config.yaml
d_mlp: 1536
vocab_size: 2048
norm: "rmsnorm"
positions: "rope"
tie_embeddings: true
init_std_down: 0.00283
MLP neurons of a small language model. Each row is named by its layer, matrix (gate and up: input weights; down: output weights) and neuron, and shows model dimensions 16-111. Each number is 128 + 24 x the weight over its row's rms, rounded and kept within 0 to 255. A neuron's up and down rows have the sign that makes its largest values positive.
Before each neuron's rows, "fires on" lists the tokens most often at its 100 highest values on Wikipedia text that the model never trained on; "fires before" lists the tokens most often just after its 100 highest values on Wikipedia text that the model never trained on.

fires on: " Russ", "an", " Sec", "a", "ec", "us"
fires before: "ian", "ia", "ond", "ians", "ign"
L5.gate291 [139 126 106 119 139  88 117 106 125 108 157 140 120 133  89 161 120  96 166 163 120 109 153  98 146 103  98 136 139 200 176 165 136 132 119  80  92 128 176 142 150 131 144 140 141 153 118 108 111 139 160 137 149 107 127 152 111 123 123 129 164 148 118 102 102 104 118 134 137 160 120 131 122 141  89 112 155 141  82  94 123 153 131 152 110 134 154  88 117 167 161  78 127 135 158 122]
L5.up291 [169 138 107 107 134 150 125 143 112 137  88 149 133 144 109 155 129 133 103 117 134  97 131  88 112 114 101 161 125 150 156  84 124 121 133 142 110 103 142 122 124 110 114 140 152 160 130 163 122 139 108 102 157 129 164 129 112 169 137 129 155 141 138 100 139 138 102 125 115 136 119 120 152 141  87 112 129 138 107 157 148 145 190  83 130 134 131 147 150 107 122 116  87 113 149 102]
L5.down291 [153 136 142 138 138 120 115 126 126 135 146 116 114 150 136 133  99 153 118 124 138 120 134 111 121 177 116 125 141 143 109 107 152  78 139 126 140 132 147 103 158 152  95 147 124 146 158 104 163 143 153 171 147 128 165 135  91 156 114 115 113 132 137  95 121 195 131  96 117 112  74 109 139 177 121 142 145 160 112 151 163 136 147 150  92 162 108 137 117 113 103 125 159  93 116 146]

fires on: "ed", "istory", " life", "ast", " years", "ing"
fires before: "==\n", " by", "==\n\n", " and", " life", " ==\n"
L5.gate60 [153 158 125 134 112 126 143 142 110 121  99 156 120 150 133 116 114 110 132 106 179 137 147 158 148 137 158 170 136 137 114  99 145 141 132  99 131 110  96 164 141 102 187 140 154 160 114 133 151 146 109 151  94 114 112  81 146  93 129 138 151 123  98 125 132 152 143 131  76 112 122 106  96 100 118 141 150 118 185 144 141 139 137 161 162 102 119 187 180 125 138 122 157 137 123 116]
L5.up60 [173 162 146 126 137 117 145 104 123 130  99 145 106 158 104 115 162 114 134 114 133  93 123 157 106 117 142 154 122 117  79 140 141 123 108 140 133  86 113  97 149 114 127 178 112 134 124 133 143 107 125  93 175 112 136 129 134 124 158 113 110 112 136 105 133 161  91 111 135 134 122 162 148 126  93 153 121 132 186  63 108 141 138 113 140 108 121 183 140 134 153 136 103 166 178 126]
L5.down60 [149 150 122 117 130 135 126 156 100 118 140  76 125  87  78 161 116 138  91 158 110 159 122 132 172 142 144 129 149 128 131 113  92 160 125 101 124  89 152 113 149  81 157 106 127 101  98 140 144 114 147 127  99  91 148 120 148  98 120 113 122 137 139 161  92 138 121 114 114 145 128 133 103 120 142 162 113  96 134 122  92 104 183 131 122 117 101 114 120 136 121  63  93 192 136 136]

fires on: "ed", " along", "ated", "ing", "ating", "aced"
fires before: " with", " the", " to", " by", "side", " for"
L5.gate900 [122  89 118  84  98 137  86 134 130 171 106 139 128 103 137 143 119 116  80 129  96 146 131 123 167 114 163 131 103 139 132 170 146 116 110 117 130 147 110 151 148 134 123  88 112 152 134 117 123 137 165 110 102  78 122 122 166 116 124 139 183 110 151 105 180 104 177 138 105 202  75 136 119  87 134 118 137 153 123 109 141 124 126 112 103 125 109 137 147 113 103 157 150 119  97  82]
L5.up900 [ 89 163  98 136  90  58 146  97 115 128 158 117 142 147 156 143 133 152 108 112 105 133 139 102 127 160 108 119 122 111 116 127 124 126 187  91 157 163 121 130 131 105 132 132 110 139 116 104 106 121 127 100 149 115 125 168 154 112 162 148 163 125 105 100 154  95 125 158 128 140 131  74 152 127 146 104 153 102 108 109 109 120 118 118 173 114 117 125 176 129 119 133 124 121 104 127]
L5.down900 [107 149 117  97  96 153 122 128 129 141 116 140 151 143 172 160 124 116 124 115 123 132 120 117 119 135 140 143 130  87 119 120 146 131 183 123 116 153 139 160 140 106  78 109 111 137 164 113 147 124 169 119  94 112  99 100 143 155 107 149 160  96  87 132 104 136 127 113 116 203 103 136 183 102 100 106 145 167 103 161  92 120 137 166 173 178 141 145 116 122  89 137 128 116 153 117]

fires on: "ist", " th", " dist", "st", " stat"
fires before: "ry", "r", "ose", "ance", "ist", "ration"
L3.gate984 [153 155 161 105 148 134 129 135 137 148 112  87 148 133 141 133 132 113  92 109 165 146 145 106 135 122 151 158 138 180  90 144 178 115 136 114 162 150 136 179 114 138 132  95 124 128 159 117 119 130 133 107 104 139 103 132 144 125 105 157 103 126  98 107 132  90 133 136  92 142  72  87 152 151 147 105  87  94 148 150  87 121 135 165 176 143 119 103  87 107 121 126 146 126  93  73]
L3.up984 [124 150 131 120 123 142 139 110 134 109  99  83  90 140 201 123  68 135 169 128  72  77  99 120 149 125  77  67 101  89 105 136 127 104 121 131 103 121 114 172 103 115  58 165 128 102  85 130 107 107 144 146 127 111 135 133 100  96 118  75  91 114 130 115 115 145  99 127 127 158 162 141 153 139 128 151 139 102 123  98  83 147 123 141 148 126 143 122 119 147 114 138 171 105 109 142]
L3.down984 [ 75  96 117 140 137 144 159 125 140 175 131  97 163 149 169 132 115 147 123 156 130 123 123 124 194  95 135 144 131 162 143 126  99  98 136  89 123 116 164 127 108 116 117 125  97 103 130 164 106 149 107 104 111 129 134 138 138 128 146 155 119 152 113 107 160 143 117 116 106 119 140 105 119 180 153 157 112 106 166 119 143 111 129 161 103 122 130 155 173 139 118 130 154 105 126  67]

fires on: "ograp", "r", "op", "y", "ap", " consid"
fires before: "h", "er", "al", "her"
L5.gate979 [150  97  85 117 123 109 131 119 186 128 124 163 132 151  93 122 126 129 111 131 136 102  88 139  94 106 120 165 127 128 104 100 135 119 143 105  93 154 106 165 127 127 148 106 149 182 110 160 135 128  88 128 129 173 151 155 106 112 124  95 140 107 155  97 156 182 151 160 100 151  93 129 123 123 116 140 128  93 127 122 142 125 123 126 117 125 116 101 129  94  64 176 113 108 156 158]
L5.up979 [136 125 143  85 132 104 140 122 155  99 128 133 132 128  64 119 133 121 120 115 178  59 122 100 116 129 122 104  96 126 121 109 131 155 153  98 129 132  72 125 131 130  85 131 151 130 114 103 160 117 142 135 150  99 140 142 109 119  80  72 123  88 176 152 155 139 123 155 149 136 108 171 138 149 133 142 141 101 134 112 137 145  90 120 125  97 102 147 104 102  72 142 126 101 115 112]
L5.down979 [158 112 145 115 141 130 154  96 154 137  96 139 127 112  95 170 126 118 121 123 158 120 109 132  94 122 130 104 121 147 136  56 131 123 135 144 157 109 135 118 164 135  94 126 151 122 125 115 138 151 126 103 127 116 122 114 137 100 146 125 148 125 100 115 120 129 164 180 130 111 117 127 122 114 146 124 143  98 141 176 119 130 150 155 144 142 123 149 131 117 134 132 123 143 152 103]

fires on: "us", " It", " Russ", "b", "ad", "ed"
fires before: "ian", "ia", "al", "aly", "ai", "ians"
L5.gate340 [163 155 111 117 136 112 155 128 102 129 112  84  84 139 118  87 125 129 162 136 130 134 146 148 134 108 122 104  71 160 120 118 138 157 141 140 127 154 110 102  95 163 105 142 152 150 159 119  74 148 147  90 113 109 146 148 112  98 131 147 111 113  95 102 115 116 140 122 133 117 114 145 160 175 121 119 141 129 130 152 146 118 113 105  92 131 140  71 140 142 146 105 103  84 141 122]
L5.up340 [112 110 126 141 117 144 117 128 133 110 134 137 136 146 180 117 103 104 104 149 124 115 128  86 127 152 111 101 144 115 126 157 115 112 168 105 187 114 130 135 130 122 164 170 133 120 116  99 150 157 134 155 115 106 121 114 154 129 122  73 116 103 110 138 167 123 137  91 119 122 142 113  85 111  68 149 177 145 135 149 176 125 147  95 107 153 135  98 117 107 116 111 118 116 149 118]
L5.down340 [ 92 121 136 161 124 129  85 132 142 120 150 150 133 150 174 145 117 157 146 127 127 117  78 134 120 136  76 134 143 129 160 132 162 161 150 140 137  92 134 164 141 122 119 126 159 135 169 132 126 123 128 146 157 160 117 172 180 157 131 129 108 130 136 125 110 120 139 103 118 172 113 124  81 107  80 173 195 134 131 138 155 149 110 139 109 137 127 164 108 108  97 127 101 143 163 145]

fires on: " ", "20", "19"
fires before: "20", "19", "18"
L5.gate875 [125 173 147 167 101 147 149 119  87 144 122 160 143 105 118 119 128 150 100 150 133 104 134 156 167 156 126 152 116  85 140  85 151 141 113 128 167 131 147 120 113 134 130 146 106 116 131 161 131 115 136 152 125 174  82 153 112 100 134 142 110 109 106  87 117 134 121 167  92 134 147 149 148 165 123 132 101 124 178 148 143 154 149 120 132 168  99 118 107 106 128 134 104 127 151 135]
L5.up875 [ 83 108  99 145 118 131 118 147  80 133 135 132 142 168 108 129 101 164 124 137 116 149 146 134 118 127 121 169  96 119 137 153 184 113  84 130 138 124 129 192 101 108 126  94 130 139 100 135 102 107 167 112 112 135 126 118 113 103  93 153 105 136 133 111  84 125 172 147  69 137 112 164 153 145 159 193 111 147 131 124 154 157 170  81 170 149 124 112 153 141 156 150 147 135  98 132]
L5.down875 [143 159 138  93 104  85 131 132 206 173 116  96 166 122 134 132 126 130 104 151 119 135 120 137 127  96 168 143  86 136 142  76 130 127 118 167 135 125 137 163 195 171 154 111 131 167  85 111  91 134 134 151 126 140 137 107 138 113 144 136 149  93  61 114 119 150 118 164 114 108 138 106 102 107 113 110 147 127 133 187 126 136 163 102  93 158 119 143 123  86 144 121 118 100 139 100]

fires on: " Y", " y", " be", "-y", " th", "app"
fires before: "oung", "ou", "ear", "outh", "ank", "our"
L5.gate711 [117 111 133 137 125 157 140 122 180 121 124 123  85 114 134 141 120 133  87 178 188 137 158 111 103 117 156 146 146 112 140  96 171  95 112 135 152 149 152 137 130 146 116 122 132  92 114 151 134  98 130 124  95 161 121 110 158 149  89 125 159 120 151  91  94  93 172 160 106 100 114  93 134 115 149  78 131 114 139 137 126 135 194 177 140 164 134 146 135  99 132 128 132 133  96  67]
L5.up711 [ 97 136 131 121 162  98 130 112 142 179 117 142  93  96  71  86 124 116 150 167 123 119 125  76 123 165 154  97 124 163 164 138 128 150 151 164 161 143 132 142 104 113 117 168  98 159 106 165 144 120 135 145 165 138 142 142  85  95 105 138 121 139 124 104 172 118 102 115 137 145  94 161 147 137 121  88 156 149 151 116  75 154 157 112 103 136 133 159 160 154 122 118 149 139 122  96]
L5.down711 [108 116 132 105 136 123 147  92 145 156 101 128 116 119 113 137 160 176 106 117 111 162 122  93 165 183 139  86 159 181 136 122 126 119 143 138 116 143 160  97 127 110 114 114 122 126 150 155 121 104  86 108 140 137 101 123 126 153 140 150 108 196 114 133 150 173 121 154 119 148 132 108 169 129 168 124 140 113 156 139  85 173 148 119  86 139 123 135 126 175 146 128 118 136 140 135]

fires on: "art", " end", "urn", "ail", ":", " early"
fires before: " of", "ing", "ed", "s", "ure"
L5.gate276 [127  96 156 143 141 108 190 132 138  83 138 166 115 164 141 140  86 100 157 123 154 112 114 137  96 133 156 167 132 145 143 158 115 117  94 136 112  96 146 139 147 113 119 184 143 123 108 107 145  71  71 152 123 118 146 107 126 159 161 123 127  48 106  60 152  96 126 146  99 138  93  82  62 120 171 127 146 140 134 140 153  99 144 100 139 126  98 116 162 151 136 112  94 121 128 149]
L5.up276 [146 148 138 124 113 143 147 136  73 122  93 154  70  95 154 129 112 122 122 136 150 115 150 136 122 155  86 115 134 178 110 138  97  77 142 145 124 113 130 144 125  95 139 134 130 134 128  94  99 118 116  74 109 178 149 152 122 111 100 126 146 110 122  97 102 165 152 119 131 125 144 115 150 115 116 148 141  99 155 125 145 127 125 144 182 107  97 144 138 140 156 100 139 122 136 155]
L5.down276 [161 119 135  89 138 138 136  79 101 106 137 137  95 134 144 164 144 117 106 114 116 133 158 114 108 121 115 131 147 129 126 129 135 138 150 137 111 107 105 142  98 148 132 167 112  94  96 107 164 127  95  89 117 168 130 156  92 143  96 101 135 175 115 108 112 134 118 102 145 180 119 147 170 142  99 154 148 125 124 137 175 131 119 154 127 127 118 110 163 117 107 139 105 140  84 153]